config.yaml
intermediate_size: 2048
hidden_act: "swiglu"
attn_scale: 0.0884
parallel_block: false
init_std_down: 0.0
learning_rate: 0.00784
max_grad_norm: 1.0
final_lr_fraction: 0.1
MLP neurons of a small language model. Each row is named by its layer, matrix (gate and up: input weights) and neuron, and shows model dimensions 416-511. Each number is 200 + 30 x the weight over its row's rms, rounded and kept within 0 to 999. A neuron's up and down rows have the sign that makes its largest values positive.
A block is one neuron, or neurons of one layer that tend to fire together. After each block is what it responds to, as a language model described it from the Wikipedia text at the highest values.

L3.gate278,236,179,184,215,173,209,190,196,183,179,239,187,185,205,237,218,193,193,189,156,209,209,172,212,138,161,224,170,216,217,227,259,244,200,183,188,226,200,205,194,194,262,244,226,228,238,225,183,203,183,229,168,168,215,177,205,259,176,190,190,199,192,225,195,183,149,177,231,170,235,220,220,209,176,179,177,215,189,196,212,234,244,205,209,157,199,217,182,176,227,183,217,209,158,191,190
L3.up278,163,226,152,176,162,206,217,212,108,194,214,158,192,229,192,214,197,195,176,190,185,182,224,204,230,167,189,185,188,222,194,218,224,215,204,134,214,175,227,203,196,198,240,169,255,184,208,191,198,264,196,207,172,177,200,252,264,161,213,181,192,173,169,200,193,210,245,208,197,184,227,224,237,234,180,191,227,257,207,260,218,131,217,169,237,203,192,160,245,268,236,193,218,181,215,143
L3.gate355,208,202,192,195,222,199,162,196,192,188,250,167,137,146,186,156,218,223,167,216,181,197,235,205,213,191,168,184,213,270,206,162,174,267,216,167,239,196,240,172,194,208,165,174,229,224,241,207,159,206,187,217,198,197,196,173,184,201,194,217,225,223,178,187,171,227,248,165,217,187,192,166,206,206,232,224,194,190,216,224,259,168,238,207,188,246,191,196,154,199,145,233,251,147,228,205
L3.up355,218,246,201,151,196,197,213,184,194,202,220,199,224,217,270,212,186,221,242,237,186,182,224,249,214,175,192,204,191,175,203,197,239,171,178,140,184,187,216,224,193,197,249,222,202,204,251,211,232,176,238,233,224,176,215,151,262,208,188,219,195,183,201,241,266,162,218,194,170,178,187,201,192,149,198,176,241,162,210,199,178,183,204,218,216,194,176,224,211,176,170,208,243,142,194,173
L3.gate739,208,214,172,259,210,163,180,203,210,188,236,230,199,246,240,162,181,197,194,170,224,194,243,265,215,163,229,205,219,211,278,218,195,233,219,159,159,219,158,137,190,203,233,145,155,180,206,216,211,149,162,157,205,226,200,201,179,163,177,225,151,285,200,207,200,174,187,169,181,182,215,230,281,170,181,187,214,218,213,187,184,248,244,153,228,209,167,153,223,212,209,220,167,203,194,170
L3.up739,234,245,175,204,197,177,111,199,150,216,233,207,204,234,203,202,145,164,225,236,188,204,218,250,229,108,200,210,189,178,223,228,209,154,191,172,197,182,225,126,178,191,212,139,204,209,215,191,229,149,210,179,166,170,157,210,194,211,232,201,209,208,186,212,243,196,184,197,176,193,201,194,254,179,148,207,224,193,223,180,179,189,170,206,190,184,193,174,222,257,150,216,231,236,197,187
L3.gate857,176,161,240,195,184,209,199,174,200,174,229,212,193,180,232,209,215,185,178,255,232,175,204,232,200,188,163,154,191,170,169,225,246,188,248,178,215,220,166,224,207,198,223,211,198,194,193,211,168,198,257,174,148,199,258,214,197,227,171,222,194,88,225,215,158,181,200,162,208,231,207,177,211,192,206,245,251,176,195,266,178,211,211,157,232,182,198,174,246,178,215,198,245,214,213,203
L3.up857,182,200,145,216,143,226,200,182,193,194,257,179,202,249,207,161,180,226,221,182,213,181,240,179,198,201,229,201,189,252,165,219,224,192,192,136,227,222,190,171,155,223,245,165,199,169,237,225,221,175,222,208,265,240,213,231,180,179,243,184,185,170,202,183,150,178,207,173,200,181,217,163,159,191,191,223,189,184,177,231,169,160,226,175,202,163,127,165,205,207,172,135,201,221,224,200
L3.gate988,164,198,225,160,228,228,158,149,189,216,256,202,176,204,161,195,234,183,212,244,174,186,214,176,213,229,187,202,145,232,260,182,249,189,231,157,214,190,214,205,257,244,119,167,206,173,218,264,203,184,249,238,181,248,176,176,189,232,194,220,200,124,184,214,229,177,184,183,190,180,142,200,168,203,142,201,209,154,202,193,218,185,217,182,221,160,170,164,187,188,214,190,252,224,240,174
L3.up988,190,259,145,164,244,211,166,228,194,183,178,185,165,169,193,190,197,165,195,258,228,141,265,212,173,217,245,223,186,219,185,184,193,256,246,219,190,231,206,242,184,177,173,228,173,229,236,203,200,158,233,180,251,271,141,185,245,161,180,194,184,169,191,226,195,177,244,245,232,207,193,168,207,292,207,175,196,209,172,250,203,216,219,222,173,131,268,177,176,190,175,147,231,189,231,190
L3.gate1199,229,199,197,117,240,181,158,203,183,232,169,170,217,203,147,128,177,206,245,221,203,175,197,162,184,184,234,188,187,185,144,297,268,201,186,178,197,187,153,221,192,172,192,214,201,169,215,207,248,229,201,247,182,177,175,141,205,169,233,251,196,188,194,219,157,153,183,181,191,200,196,143,177,231,186,209,210,195,181,220,122,145,218,227,190,200,213,202,208,219,196,217,242,219,220,169
L3.up1199,166,185,189,188,238,173,217,176,199,146,165,170,184,231,171,238,195,186,190,255,189,205,203,168,169,162,144,198,197,255,202,151,217,217,193,199,167,168,216,207,227,233,167,209,204,243,249,220,219,204,185,198,176,255,181,196,188,148,167,183,160,192,199,223,259,228,231,215,254,240,223,200,192,182,202,215,218,200,185,257,286,194,215,179,235,179,179,199,183,207,197,233,230,205,200,168
L3.gate1632,190,216,208,227,186,229,226,147,202,197,185,226,263,172,210,187,207,209,202,232,187,210,242,187,235,200,193,200,182,216,200,218,237,232,223,196,212,188,181,217,214,230,195,183,158,228,283,195,209,207,245,191,208,245,181,225,243,236,157,190,246,170,213,259,195,151,229,213,168,216,222,148,194,217,179,204,156,191,207,180,177,161,217,226,193,164,193,203,164,184,186,181,226,231,168,155
L3.up1632,160,166,203,193,217,155,178,173,168,273,247,172,158,184,202,183,194,184,216,203,159,156,218,130,210,189,216,204,209,235,225,148,233,203,213,211,195,204,235,196,225,185,174,177,140,224,230,195,197,170,193,241,191,155,219,217,182,211,184,214,217,204,208,197,167,229,149,219,256,190,200,182,180,172,186,186,227,201,222,186,200,178,193,197,236,188,189,172,242,224,147,174,179,222,237,220
L3.gate1759,192,192,217,197,121,236,193,139,163,176,213,194,205,196,162,176,202,204,235,179,176,190,227,135,241,163,174,166,201,173,199,209,212,172,203,146,198,168,190,205,122,203,215,180,213,214,281,231,236,137,197,228,213,201,193,165,196,197,181,209,204,174,201,245,224,238,216,224,202,189,197,193,250,153,202,241,206,122,212,218,168,189,203,190,170,188,139,151,241,148,181,182,225,203,192,200
L3.up1759,209,168,208,165,164,212,196,178,187,207,199,200,229,215,232,151,223,219,208,188,171,183,173,259,242,158,202,202,200,201,192,215,235,220,202,155,157,201,150,192,226,207,124,164,228,210,204,179,169,212,220,170,184,182,172,204,219,203,236,230,214,204,233,220,213,220,263,190,244,251,192,162,223,223,151,183,184,193,213,226,165,223,230,199,225,222,169,190,214,209,179,237,259,204,261,211
Responds to: First word piece of a proper name (surname, person, team, product) that begins a sentence or paragraph, often right after a Wikipedia section heading: B-riggs, C-handler, Car-öe.

L4.gate235,202,218,170,204,207,121,174,206,204,191,159,167,157,211,206,224,235,211,218,163,190,203,131,190,158,205,193,184,195,226,210,228,173,219,163,203,200,199,185,204,255,216,213,175,227,195,161,184,209,215,185,226,216,203,214,192,171,210,177,233,140,244,206,181,147,226,179,161,170,205,229,152,218,208,178,137,238,195,234,185,164,201,233,234,241,240,194,247,189,134,206,237,174,187,193,229
L4.up235,177,176,147,230,207,165,240,227,209,168,178,247,169,209,220,199,206,201,203,145,222,220,150,155,163,227,204,215,186,186,226,167,165,211,217,189,205,223,234,249,226,239,201,164,206,204,149,193,203,244,225,232,211,167,127,143,167,218,229,229,154,213,220,227,177,218,211,238,194,185,129,224,172,232,173,126,154,256,169,204,176,230,189,178,273,168,192,242,181,162,230,233,191,214,218,206
Responds to: Word pieces inside romanized Japanese given names, family names and place names, e.g. Takaf-umi, Shir-ō, Kotohir-a, plus the words Japan, Japanese, Korea.

L4.gate364,245,161,223,191,187,225,217,176,182,136,192,217,198,217,205,204,198,229,210,169,180,230,209,216,179,182,162,184,207,213,183,162,224,208,206,185,177,239,209,215,129,236,208,169,247,241,252,207,266,172,209,204,224,190,239,218,250,257,165,179,221,219,225,194,262,192,184,193,184,137,212,197,165,181,189,218,211,184,188,210,242,156,209,190,180,249,191,240,210,150,150,192,237,236,208,186
L4.up364,207,211,166,182,210,202,198,159,144,204,182,218,193,181,181,195,183,237,198,245,173,189,196,227,205,165,181,191,186,198,177,190,221,228,288,169,249,192,161,225,220,193,209,167,227,168,226,152,144,198,153,201,257,205,197,222,181,193,210,199,227,227,203,268,204,192,174,227,188,227,183,211,164,230,186,138,206,175,183,268,202,221,207,192,209,193,192,182,150,211,223,203,192,208,220,253
Responds to: Early word pieces of an unusual proper name recurring later in the text, e.g. Tar-zwell, Kap-ri, du-merili, often opening a paragraph after a section heading.

L5.gate397,202,208,190,187,197,191,230,212,189,138,209,179,244,215,204,239,202,168,121,134,194,159,222,160,253,183,210,220,195,240,187,217,148,236,189,233,192,146,178,224,261,205,206,198,202,231,204,171,220,238,194,181,191,178,192,197,254,198,223,180,257,221,148,231,202,200,234,230,219,223,175,179,202,153,186,245,182,204,235,228,212,186,218,227,265,171,161,186,138,196,191,227,191,159,205,174
L5.up397,173,196,224,221,299,187,175,235,228,229,187,169,183,175,199,193,189,241,214,207,185,179,194,209,227,173,197,243,252,186,195,190,215,198,222,217,187,224,217,221,154,236,190,197,188,239,199,204,155,190,225,186,155,195,217,186,196,203,223,168,279,201,237,202,205,199,222,196,202,206,199,157,195,192,174,161,155,206,205,277,191,214,223,213,241,199,185,176,226,223,198,181,179,191,200,200
L5.gate599,151,203,184,146,240,180,155,183,194,183,174,183,257,223,222,234,204,222,173,223,184,202,169,184,182,236,239,218,151,217,173,155,215,175,118,183,222,202,260,249,177,175,202,198,184,177,165,172,232,235,216,171,203,174,191,260,206,211,162,166,254,215,190,237,232,197,217,241,221,234,205,168,211,130,145,204,264,245,199,163,176,198,187,220,171,181,168,219,183,232,191,211,203,216,245,167
L5.up599,185,180,204,188,270,141,112,184,207,191,177,183,214,216,206,189,229,252,200,141,174,135,192,224,195,239,241,197,208,205,167,219,220,177,255,233,190,189,167,232,190,198,219,166,185,174,187,194,166,206,260,210,249,175,204,216,255,215,242,196,224,210,141,260,202,248,192,164,239,265,185,250,201,173,176,183,206,185,203,227,167,182,234,258,196,251,165,205,260,216,209,204,210,247,197,209
L5.gate885,198,214,210,163,197,202,215,236,197,178,182,229,169,210,196,164,233,176,190,249,227,181,238,195,238,229,206,262,207,193,174,210,235,231,198,193,221,221,190,144,134,233,236,194,236,196,200,257,133,168,169,208,162,165,194,158,260,198,235,221,180,169,208,176,205,171,199,185,170,242,172,161,226,221,176,228,258,214,210,192,211,135,219,203,238,221,206,203,160,196,223,218,180,208,205,222
L5.up885,196,181,231,172,207,166,174,172,159,177,195,174,198,214,183,199,181,249,173,209,168,164,211,152,175,198,181,177,189,194,253,185,247,168,200,188,191,203,145,208,150,137,181,194,183,200,205,205,210,210,226,175,225,187,181,186,200,206,216,208,229,180,163,260,171,211,221,158,303,240,262,189,231,192,166,197,149,206,249,201,201,202,243,283,199,221,215,208,261,149,188,239,197,198,214,170
L5.gate1300,189,225,172,175,194,202,184,251,185,226,161,181,206,204,266,190,217,238,180,257,204,242,180,221,181,171,209,224,171,231,206,229,213,219,203,130,220,219,217,194,194,230,178,209,269,231,161,197,202,176,203,231,173,164,210,203,175,200,231,173,191,201,219,215,235,159,175,209,183,214,164,180,189,210,201,183,196,213,236,178,195,190,230,151,216,212,177,201,168,163,264,203,183,254,237,216
L5.up1300,190,167,216,195,173,206,144,181,222,154,207,195,215,222,207,206,202,148,205,205,183,208,163,200,223,199,164,199,209,211,218,177,222,173,212,188,214,206,189,216,186,211,252,199,179,213,202,148,180,222,241,228,184,157,141,183,145,175,241,203,163,202,232,237,130,155,182,210,220,137,217,226,158,176,154,170,159,215,180,191,171,185,210,220,183,190,177,160,220,269,244,219,187,199,180,196
L5.gate1454,151,238,168,156,184,131,178,168,215,189,218,200,199,225,230,197,163,166,263,185,191,179,260,197,227,142,187,179,179,180,194,232,185,211,209,219,178,228,172,191,233,234,242,223,183,184,197,178,212,212,192,140,220,170,211,144,180,196,188,204,212,214,186,203,208,181,254,206,174,144,153,216,155,188,194,207,224,226,208,198,172,216,229,198,172,150,200,177,204,160,205,163,220,211,199,207
L5.up1454,186,219,210,164,217,139,202,225,154,181,255,227,194,194,169,198,199,183,183,234,193,134,251,182,189,255,229,193,195,187,200,215,213,192,222,239,154,234,189,209,173,218,181,239,168,219,212,161,218,166,164,208,280,182,247,160,209,240,193,219,220,143,204,232,150,176,197,250,224,220,204,172,196,199,171,226,220,193,219,172,238,177,164,255,196,175,211,144,218,156,160,202,214,193,217,181
L5.gate1731,265,154,176,168,222,248,132,202,208,178,210,165,253,132,181,214,214,197,260,194,178,216,175,170,158,240,206,213,178,230,200,232,176,261,238,171,131,199,238,170,199,206,195,229,194,203,250,203,163,227,189,174,189,187,184,188,231,189,183,150,228,169,221,136,209,226,195,219,148,207,183,253,211,160,244,211,191,247,192,188,222,105,215,209,199,199,223,155,183,215,219,208,214,171,194,196
L5.up1731,220,189,227,215,142,244,201,154,233,171,197,220,253,253,178,157,149,186,234,227,197,211,134,201,186,228,259,206,144,234,187,179,213,175,194,199,240,226,230,231,216,198,151,184,211,155,183,194,210,223,174,236,215,152,217,149,233,217,243,191,258,209,209,218,184,223,199,212,210,215,191,209,194,208,233,200,206,176,174,223,210,161,196,132,184,188,158,179,213,183,162,190,157,190,195,160
L5.gate1819,220,228,184,157,214,169,240,205,171,221,229,256,193,250,197,240,168,166,182,210,216,155,207,215,197,190,207,149,213,246,189,200,152,191,220,190,183,190,212,179,190,125,217,206,169,238,220,180,209,239,175,202,189,220,204,193,175,209,211,227,176,206,208,186,214,243,207,167,175,271,201,149,198,198,182,203,202,171,167,222,135,208,170,201,176,235,161,155,120,221,207,191,199,157,222,205
L5.up1819,228,190,119,186,193,202,223,196,191,210,229,179,199,216,158,211,168,185,164,164,199,198,213,194,209,201,249,215,195,172,136,250,182,176,199,246,206,255,178,212,155,220,202,236,140,205,157,224,203,194,192,149,248,164,160,151,175,166,237,232,207,157,208,237,208,216,229,197,204,269,205,186,230,147,167,230,195,217,249,127,189,209,192,219,194,242,182,146,212,256,187,192,209,209,224,224
L5.gate1944,197,215,186,231,236,227,183,236,171,219,183,206,205,179,253,171,222,161,208,202,187,250,197,162,187,226,243,207,214,226,240,229,213,144,181,192,241,151,209,200,215,206,231,206,194,191,244,190,191,135,279,216,248,191,228,211,234,191,217,148,322,217,244,239,200,238,199,184,210,162,242,236,244,144,175,234,195,203,222,203,204,178,190,204,203,161,204,194,201,203,189,162,222,210,267,183
L5.up1944,157,164,231,166,221,244,163,204,196,116,198,196,230,138,237,222,168,249,158,206,198,170,293,199,187,198,203,167,167,180,227,170,169,146,229,238,189,200,273,172,133,188,144,250,158,196,142,235,189,169,185,190,237,210,266,197,174,201,240,210,215,205,216,219,159,199,235,161,226,248,191,220,216,172,223,186,185,204,147,167,208,204,187,190,192,234,179,185,175,159,238,207,215,165,238,175
Responds to: Opening subword pieces of rare surnames and taxon names, often at line start after a section header in biographies: B(riggs), Sc(ruton), du(mer)ili.

L5.gate295,143,207,145,217,189,174,217,178,179,168,185,160,232,174,236,200,255,186,142,164,214,247,174,164,212,191,245,194,184,238,229,210,176,238,173,190,169,258,171,182,267,213,155,175,169,188,192,112,199,232,207,167,201,191,207,180,143,247,138,169,184,210,230,206,142,165,231,186,209,199,221,227,200,199,185,167,147,181,216,174,173,190,197,261,228,222,194,263,182,202,195,193,243,194,181,218
L5.up295,178,168,158,209,179,192,196,191,206,151,204,196,257,190,205,251,201,182,197,186,186,224,156,227,173,188,172,198,182,234,189,153,195,255,219,207,228,219,215,174,222,207,158,203,192,246,165,126,164,285,257,203,190,186,195,171,159,219,245,179,205,225,220,225,173,170,244,228,161,171,202,167,191,193,191,169,131,214,195,216,186,166,190,245,274,174,180,226,152,186,245,205,202,205,204,187
L5.gate299,186,179,229,155,210,201,197,221,210,187,167,172,169,254,217,199,173,204,236,139,150,197,159,209,184,200,247,170,232,202,247,180,156,176,187,146,221,206,155,204,247,193,200,183,212,213,210,237,194,221,175,223,251,228,197,187,188,149,180,226,165,206,157,227,205,203,197,195,196,191,222,225,198,201,210,216,228,154,209,211,203,186,209,128,175,133,205,199,204,190,233,197,204,198,258,260
L5.up299,163,175,181,200,216,192,227,228,219,223,158,184,217,192,253,170,184,182,232,138,167,197,197,157,176,160,182,220,228,181,181,160,178,201,218,181,201,208,179,209,245,215,205,236,196,211,198,254,235,192,164,227,213,175,151,190,128,146,224,251,193,169,157,192,254,172,203,195,238,182,188,237,186,196,198,196,202,210,274,174,232,209,199,174,232,130,225,187,172,185,187,218,205,182,198,271
L5.gate950,153,195,220,233,218,189,178,185,197,213,214,221,186,190,184,201,232,214,181,149,225,191,210,240,198,160,146,205,173,227,219,265,185,206,177,225,150,225,183,203,217,146,202,137,219,192,128,244,207,198,204,208,218,197,233,182,202,202,232,225,107,219,196,189,210,168,227,202,142,174,167,248,193,197,167,200,187,210,161,151,183,234,185,200,185,218,201,219,200,246,281,200,188,229,175,196
L5.up950,171,182,176,189,221,189,230,192,187,199,163,186,196,181,165,257,208,232,251,172,189,170,204,175,181,211,150,180,168,196,183,240,171,225,249,234,167,237,184,235,248,200,211,156,183,202,145,216,208,223,219,176,183,205,158,185,197,250,217,234,230,205,186,199,229,209,223,198,160,242,249,214,225,216,216,164,184,237,202,198,190,266,199,173,216,193,218,212,209,209,200,180,169,226,226,254
L5.gate1050,201,196,169,176,233,242,261,171,232,170,202,169,227,215,173,198,200,221,261,178,256,174,176,202,190,179,236,199,197,201,219,190,177,174,145,215,206,203,231,189,179,206,211,214,174,226,141,159,178,205,246,233,222,208,146,152,159,187,196,245,190,229,171,207,203,198,190,146,192,202,187,172,149,195,224,168,153,210,205,175,259,188,192,207,144,153,244,212,172,195,177,129,183,198,227,173
L5.up1050,200,226,229,218,194,177,192,213,196,195,181,209,180,183,214,193,187,187,169,226,202,266,271,192,217,201,213,167,202,217,181,243,153,213,216,199,198,200,184,218,259,169,194,183,228,190,191,153,208,178,194,216,230,213,243,242,182,220,140,229,126,167,133,191,141,133,184,187,219,186,178,202,141,174,245,198,197,233,184,223,226,282,231,168,206,208,150,184,214,169,276,230,145,211,183,211
L5.gate1168,192,179,165,208,191,241,200,211,258,222,203,245,209,227,211,255,186,220,202,168,191,206,167,216,203,239,202,161,190,223,108,245,185,177,202,183,222,171,262,229,208,225,211,194,247,207,249,144,200,198,184,202,179,244,195,210,191,266,212,220,206,225,203,271,236,198,245,256,191,192,159,211,205,220,245,171,196,203,184,191,148,177,215,229,160,196,177,199,159,174,113,179,156,175,244,194
L5.up1168,161,168,164,182,184,203,191,200,183,215,155,224,223,149,176,194,174,195,153,173,181,203,196,189,220,233,213,175,232,215,177,148,194,208,232,145,208,174,173,217,225,272,210,249,199,211,218,190,197,172,209,173,217,181,205,178,137,215,182,185,171,195,196,177,223,245,214,204,150,217,182,237,228,246,228,191,187,127,163,200,185,199,200,215,187,225,216,212,212,164,254,179,222,174,216,247
L5.gate1264,198,218,176,166,239,188,239,163,182,164,237,109,237,213,212,154,133,171,217,234,183,202,203,219,172,250,163,171,208,221,225,210,219,153,265,211,176,203,188,229,219,212,253,216,197,204,253,215,235,166,202,208,182,201,127,155,168,202,204,189,173,189,181,252,188,154,206,206,206,197,209,168,231,212,220,250,184,236,152,200,235,158,205,195,123,176,198,192,227,194,194,192,182,204,168,256
L5.up1264,171,206,182,200,188,241,191,205,194,236,173,220,210,234,140,186,183,227,244,201,189,162,222,186,260,217,179,195,240,191,195,206,160,181,177,219,188,241,165,187,147,186,164,203,210,243,220,176,217,151,160,192,256,216,180,170,212,151,241,247,196,271,192,215,189,230,193,172,234,235,178,285,190,236,220,142,199,246,201,195,219,171,196,217,210,238,187,195,204,241,202,181,233,159,183,173
L5.gate1807,197,182,230,180,195,167,244,181,194,206,213,238,215,170,190,214,207,238,176,166,232,160,162,174,193,192,219,228,242,171,216,172,197,231,188,191,181,220,230,206,183,173,203,208,153,203,175,191,214,153,155,185,193,169,211,207,237,208,255,171,142,210,167,198,150,191,180,252,203,155,202,211,188,200,195,220,233,170,215,165,241,201,147,144,235,188,222,208,144,190,212,229,233,218,181,227
L5.up1807,187,149,208,190,178,206,157,209,191,194,208,195,131,232,247,280,210,160,198,219,234,198,199,182,155,253,100,209,225,205,170,220,181,234,186,184,193,211,190,179,228,217,199,234,183,201,181,223,184,223,180,171,149,224,214,238,216,205,257,199,228,196,216,177,204,205,209,193,263,202,187,241,207,207,198,214,221,219,175,169,158,177,221,213,220,151,113,197,140,183,153,226,178,199,205,281
L5.gate2037,162,152,197,248,203,215,234,261,252,146,226,190,201,245,184,165,209,268,227,249,163,151,254,179,192,204,217,223,204,206,179,223,172,155,157,198,218,214,275,221,177,180,199,215,204,211,171,206,207,196,216,190,221,180,193,163,173,247,123,189,209,232,189,138,155,177,196,212,227,225,204,274,208,222,171,151,227,230,159,226,197,219,170,177,123,199,232,262,177,180,211,201,177,199,191,206
L5.up2037,231,219,176,171,224,132,226,243,220,174,231,213,194,261,180,201,201,194,171,188,166,187,180,179,215,218,179,248,158,172,182,213,177,215,170,172,209,201,270,244,214,225,174,172,178,187,225,171,128,246,179,171,145,168,191,180,212,213,152,198,197,241,201,227,188,266,201,224,234,208,167,225,189,209,225,176,164,238,220,226,236,171,284,168,187,164,174,224,178,215,213,137,210,171,219,183
Responds to: Final word pieces of split Japanese given names just before the surname, like Takaf-umi Suzuki and Meg-umi Hayashibara; also is/was after a sentence subject.